config.toml
n_head = 4
norm_place = "pre"
positions = "rope"
rope_base = 10000.0
qk_norm = true
attn_scale = 0.125
extras = ["capped logits"]
init = "uniform"
init_std_o = 0.0
init_std_up = 0.0477
init_std_down = 0.0
optimizer = "muon"
decay_fraction = 0.856
train_tokens = 137300000
MLP neurons of a small language model. Each row is named by its layer, matrix (down: output weights) and neuron, and shows model dimensions 330-425. Each number is 500 + 40 x the weight over its row's rms, rounded and kept within 0 to 999. Numbers have three digits each.
A block is one neuron, or neurons of one layer that tend to fire together. Before each block is what it responds to, as a language model described it from the Wikipedia text at the highest values.

Paragraph-ending punctuation. Final periods or closing quote-periods ending a paragraph, often just before a == section heading ==, plus the == markers and the dot in U.S.
L2.down5:491503559447475503522559466444502424474394439497498476453469512518453524526492518476515506485485433504500589488517509484518514461476546491505544496463526514526513425501442499500521572487450514499514507536517499559454475458488523537452429455506494476478505565597496516606461499550524533544
L2.down41:461500459449496503491504528543466514576442509442480457538530514502518450469457548536494489472489485555453580488484489486534460514484475540492512504507486521552528481521522429470612513502584531480558480510503559507466561551527516440525471572500450583526553526473420425421581565504491433463
L2.down312:519417425527489526502486580492486471436564439514594467581487521404449537496500543534492415443498447527477482562516486536490545459482481583533512517494535519473543513446461462487552475487491538490468543451455562459508451542547568501488508471538528518550564487535560528437499582504530502512
L2.down498:506464475490544437539571577492537495561580531474491500519459463427543492506462478558495550491516477521521476601455490505512468531495545537510452551542544501478512532565549542513420481488516539541488452555466539498458390478477436463508484467478470604487487553542463563569547483477547488521
L2.down540:480456517538551504533458567470459480496534444466544429441471546515574457498461455521536506446438468486517494451462520550505509431542521526532537500500496473578463469503530466546519447470511516554551509461502505439479553509457481526476503479571458519495540507461509518479578438503496524494
L2.down626:545444455503431489490527550485420452568566527536457473484452404506451530481461533526483436440493483409528509527492431487487465519512501524477511493473436493470503529480510480477453443472496526395517459496544558518523447467532470487529493470517497553529436467471522502511511507504499482580
L2.down748:500537485476484480447506500517498444507483466508510470505478500548504546468543553532516530473547495393512505485547478452570375552483520533441494471539537440496527481428507501513457525455499509438447564476451474518453529464454460464509532458553557472483539548528431496546451516565488575511
L2.down875:511480519480544414483505507540451492494444447441535477495476531420490483527456500523423511492569441469440510531494506497504427483450474535539517519482540453559495457545498474491493531501443519453511505490510577553576534540476526380515467478506410494495541479484431526491527556468437488457

Word-final subword endings. Short final word pieces that complete a multi-piece name or word, often in tables, such as Mans-on, Arkans-as, Cornw-all, the 's of possessives.
L3.down210:540496518510548503471476477486501441478484501534456495569538519588493493535476475522497490436493542525443509518492507435463454517550521440522549453552474536482595488519530549570489548457399522534510471480514436453571445553478466500494457493520443474539551501521489488440482487482557478505
L3.down476:467442534523552483441494549472528461567531564533525580507579531510509528576490467476467534563532561564465555488509511482513495471442475511510547498427482473495558445502538467545428407479468469520505484529524497497501481529469509526500438483555501525557470458487505482472534497512506470518

Mid-word fragment after capital. Short word pieces, often "em", right after a word's split-off initial letter, as in T-em-ple, F-em-ale, G-aug-uin; also commas after sentence-opening adverbs.
L3.down193:515433425463468533480461475460503528509555600530521471513471493505480499511498515458431487498485460472589489520546521561486564492595481466507542447505504509537500559458491518448510463570518396552491579495520496487436499423450441521429435571470468475468519537554461431560499490457516555503
L3.down425:480507493523494624517545472554500529566500487504480524515445474479453498481445547402514492502527512491583450538472493518520477477492589457494523485485507500487523532490499509485492504471560520520571535550607516526418476499539465520501490577505558487533473507531480524455542538511469466524

Comma after introductory phrase. Commas ending a sentence-opening adverbial phrase, mostly dates or years, before the main clause subject, such as "In 2011, he", "However, 22", "As of 2011, SUBLANT".
L2.down135:507452476502529519450456450572569549551542549519535521538573481451551531554486431436502438475476436531482508452544500517490496539506493493528451526514524522467571457517520564539524481527468486515532510594527568527554436494509544529503498485456498403489514524502567446512581555481553519561
L2.down328:530518444460549554502486465443494574541524472540459504489419550530511512487431498491494532432455492526520609483577542541433531528485457510520531499466498485503482540533446538454555435536410486519523499495534487489463532522610552539537491548474522526516497432534487527543569525470544488542
L2.down598:523449512544505452511484463464485545532463448476552558556475513457474474470495453531523473591398525460485534413455536442463559530590531489527486458484526489489542516464524472456495461548493548501469497509554464429484506477515520509479457455490499484519499556520512583593481556451543547529
L2.down792:523432480488454544565491526473496545518574628520540475453484578465572547576542526474520543431560509534523467593490473542467478414505489521459498530512555493454514478518452484527509495552541509510523529545520501570501467519486520451482549563494455510473470523541442541536486460489496460439
L2.down812:523390473485512459400523465477490486442450499520477501444535501464421449598486490460533570506468443382489543512497521413518528499512552448494555552528542503510524587442475492432454432504515486481529511477509510492539522430580516506457494499435501538475462477533514506514525579471460450474
L2.down836:514579481480505540568573478549513524468594485552477442521475496480547502433468505469397494545500538494448422502554460499492474473521567490503489500511428524521553460540592466504481506469552479469464452486374490483491515584522425506475480513496487556491493485489487431454581473478478532467
L2.down884:469491509441515547582495504439549518526491547420541534515435381462428431470492482454536509557409485458522446539548560478522447488493505512544484507461513526555496530476491459486530534587520503525434524418496566512518531519478516506508463518503523526522486537503473556542513556490487466477
L2.down892:402491488504515452472492530566476538512546554503520497499438445453511460504503485522488505447461521478479525532504504490434560475538462534531497517509523477546547536456504459493401477508449525517461471523476562489483429529476474522454495518474494547473471509520529547488589447408472487499

Possessive apostrophe and re-/ren- pieces. Mostly the possessive apostrophe after a name or noun (women's, Elena's, Ryan's), plus word-initial re/ren pieces in renamed, renowned, re-establish.
L2.down205:437454555508539607511535460531492521518546467428554420476453492512457520588538506501523483464503489483459464506558515448521502597499497542503542528498483487520501437504507522463592499469567480495435528511527469512500502502466438480521477438537488458510557496461583612525546495514503483541
L2.down314:528476491494536504513432456495604470510489513491512440468528492510463509485471483451503552488443490488562477567464449501432539556504543480428518537558582473471541477520528524457539412534492523408536571496524513554445497509539543513534528536551466488530484516597480559451469460511459514521
L2.down364:493460545529509533499447492501502443546480532525497578472475490523549499511560539532514484505548564515538518513515502551524440528520481501444514486422486489526378484501478499604458559486489495481536446508467445449493505457485505499585463490514519531512511447471551516540543497501510516498
L2.down434:477477393488479500511451503467534497552473476489449494482452512566551453572515430532487489527456489523498473467511498564478435481505472534516453511569543506498451370500527443512460497519566532469478520555437521543573537485508515523457540548499561546423455552547488496479514516484562570538
L2.down578:565518407564516476520557405548464498498531536528476495465480505505536480552514493456541450501504457455542488447537488524533404485444513479486496462505543437462445514489520441509584536490442518534461525494501540452512499517537445571538417496505551600499504491494507563393474544555468500487
L2.down611:514529539528505481482482526451489453539551533491519520513562525460506498516544416531611476515460542509448490507454491466526560483516478537497492532452551481515481575434500452478459461405514505590469491445490519516537512520472516539476557565512493525516501529525609503473534462476479497475
L2.down722:485480535473478455516480477496544433520476437514536499430486559512505511442565480522444491453478506489567498467493516507480467491601494440517448450427521539517466496445499502400581515535549523513530536504595454530458463503582547536561492480398522433540530466468504449515564435560490514562
L2.down740:492490518543504474447493503536568453496511489509462463458442474503453517529491504482540527498490486501545463448452474524513437552505550496493486501501540566517436446510492452437499543482545519522506552520420467497491541478499530554485433529529539480481517505582528447565430480536530483552

Clause-boundary tokens. Commas ending introductory phrases such as "In 1995," or "Nevertheless,", and relative or linking words like which, that, and, each just before a new clause's subject or verb.
L5.down132:525460521479485525452561508504488556427513477491505473582482493531533532519514477498557545502516481511541579471562522463487577465510538518526480524456491553412494419502536555488472451528528498456449511524433513516550478445491412520494383552508537487545563474503480558488429459485533442422
L5.down275:464476442525513517467509415532546502500543576609497579504417493445498530440442458473549484548523446469523476507545554422466509550550537486491528522517447514546546479492446518499537488520469491463485551480456499531516489504568478504539463594575437531518562550500490537584471527500464491456
L5.down363:469461592561483594497453495528497439461608493524466506499460601487474482448448536468386558506485416483452476510436549508528500546458515472483471561523518468548572557484425443523496475437532422576430518558493523496536458521478562466474542514572476505546459451445490505501560486516452534446
L5.down603:475464392516483527426488469559497566501506514549500501480452525505508555425469458513516533532516456458505507471431544479512482495537530536575542519552475595513527431449518540542541478568514435503483434419472442528449454491516482507442414534505489473558491522524554492496475509429482525478

Possessive apostrophe. The apostrophe in possessive 's after nouns and names, as in school's, Carter's, women's; weaker on mid-word pieces like ed, act.
L5.down145:502459471512432534471556495517431401527534468470449493546458431528436491559538498482428452478553443467584517477489502479488515498514490523548447564538489477453511496501472561613501516485433612491501480564471566526512530523471468463496473513475533538521475539485538531485500535496555447536
L5.down348:579557535480478506551465490523460506444347483539475543500499544553559512461501526455436440472520522522565475472569513516499507543469547523395509466507551497481513476451401529523543566442450512473549456498500553547564555528473559487490489516505539466557444409483602516449494532526475410540
L5.down360:419505419460478570502553508522518506521585485552465477458478546538564453495472509494506504484468515491463518522542494505521496471490505495486432494532455495443489487429440488445432597470473496552488458490529478493495541453431554488537514452477573509468465495487557591452497457571550543434
L5.down494:434515466522460448458481497467440487508595491529495473492505566477554559503496508457545520559532501566588534518491550540531467495475475459558497521446479512433417538558514513519528536462524471528522523530435591569527504511538468504572538496529477538514553530470533524513451483509576551506

Paragraph-final punctuation. Final periods or closing punctuation ending the last sentence of a Wikipedia paragraph, just before a blank line or section heading such as == History ==.
L3.down103:481546456516466566519496535501455451482476536511513474490462503552523493488457493501512461491504484507490446594455467443510475488519530548447499500531522507477506470527549537447447524534448473466479550488399518449477431514446492475428484466439502515505423465575479535541512543508495499547
L3.down791:462510499517445407500509572529544526471415488541473507539526462468501530394555520465409490526501489484495484482484529493530533476530532456534504453518478467507487497487517512548405502567483466442534530456464504531492498498401492523436482471493494549511534470518484528439450532490542513550

Past-tense verb endings. Final pieces of past-tense or participle verbs, often "-ed", before an object or "by", "to", "in", as in devoted, linked, identified, described.
L3.down417:573422459522546455389547532527495551506494474528464445469462484492518490494461514500529536528505437498512460607524569473574549531443543552559424486501508491559488466555428556467460461492456480534533497542550471498433547526438486485464483492506528457458468471483514552516562490569519483453
L3.down670:572516499437504503503521555466461418499518540501538479424505490519465531457475493516470510496526506526435559466517514470461540520488500510513492515445518485473461450462511428457570526571549543488493451492456437457520473534507483480483449572478481466533489524521526503438559535428516548427

Past participle suffixes. Past-tense or participle endings split off a verb stem (-ed, -ated, -ted, -fied), often before by/to/in, as in Established by, Distributed by, certified gold.
L2.down213:561483456559498481527509459508501512550504493493491492504401480469440513470443535443554513508498508491457466483456480504501506474501465476509432479523492558466562464426428479456537471472512458437501490523490536486478569493498429490441475433513483454566603471506550507555503528502512535489
L2.down276:491508473500576532513467468512508542526538586529554514498455528485534517442504484550509480512445456555438478555458495549547524509521513525474508473483461531551479489543472509463413492574469509520535487540501486518493462510509532427441557511468451504507515524483485498506607548526504461535
L2.down480:529520462511536504462521517514466511472437505495547541456498453462517455514549503452554498503493493498467473452502538539486556496512475449515527427497537461471540471553514507576536515422503494520511487501486545479470425497585462462470440512458495461500554554520428538499382495478482575510
L2.down554:467433482582501474585578458493449513487455556568488573568452564482473506464531483456495501514429563540582518527565486428503517461447477488433505509435510511531529529524501524491501489543478473507570566518453487456482484475534562510611544448537506511515564502531572409433524506456546558425
L2.down592:552381464504548477536512525551534461499491466426552526525427450503529476474440510510540515591502465515495451524434576466483523432467467484515494519450528521483555475434499516553417458545449521463527448529470557508515482496474493488507422557494500472520443491567524445455528520530541529510
L2.down635:554489497534493557510516420465522459533520553479552513479495515472515540462477449549508473484497502479444488605544504412474479499420501476505494497462538536493535502478525460484500462511464519418524506465508490551568454437493535498427457525528464522544564481430523478510553511456487461541
L2.down648:473541503567562501457492462500530483508494517549482492425474490448511448437501470481533484451497499442537540451537560473509446588539492476514415528485447491542503452469478505494547442546427448504501549573448482519510522476450549589490459605484531457495488454544558481495460478545518447484
L2.down805:496569492480546506533425507579477460512526491435474478590520507496552425487457568570524483424540462551469481515525471518414562495526520517485512522502476536555487519477504538470463442571484493560561523479475476519478484536463552572438475586539464517465525544421518469512546522522501502463

Paragraph-final periods. Sentence-ending periods that close the last sentence of a paragraph, usually followed by a blank line or section heading, as in "crossed to St Kilda."
L5.down131:493537491457516465506480496436523448488604490472522498477631541470557550494468467503519458492576501563455500543495482514507399534523435445456508531534496523510540515479467498509478521523502494478494460471498468491489533468530462588633556492553520478487510474423461500498483482559550536481
L5.down209:417570512456491497464507486490467465526428420451493501492476483497461445462532481490482428510563551525463510419479479505564500428477525507485478531546510537517479442470602502475512488443514541524498477494439465544510506540526485538550446503513439541498483480570429463560512468540522429446
L5.down217:537502512501509440533512525487501489424429477539532445453477493544512485512499452500516421516541437534528489467577443482540506425429452549497576499462515462474487559496463510485511525447432552484485374477494567555592495514432561477492486597522441526506469543474499515475477455517422513494
L5.down643:465513442492499523505463495435487498577468509461498474548561499509455486531579484505492442472510469514556463493466486511470488520560542482455499497491543545501471443571515486398519517505492472528540513436467510519550515486471478482527525525563529443488484401505503505511412544545563534496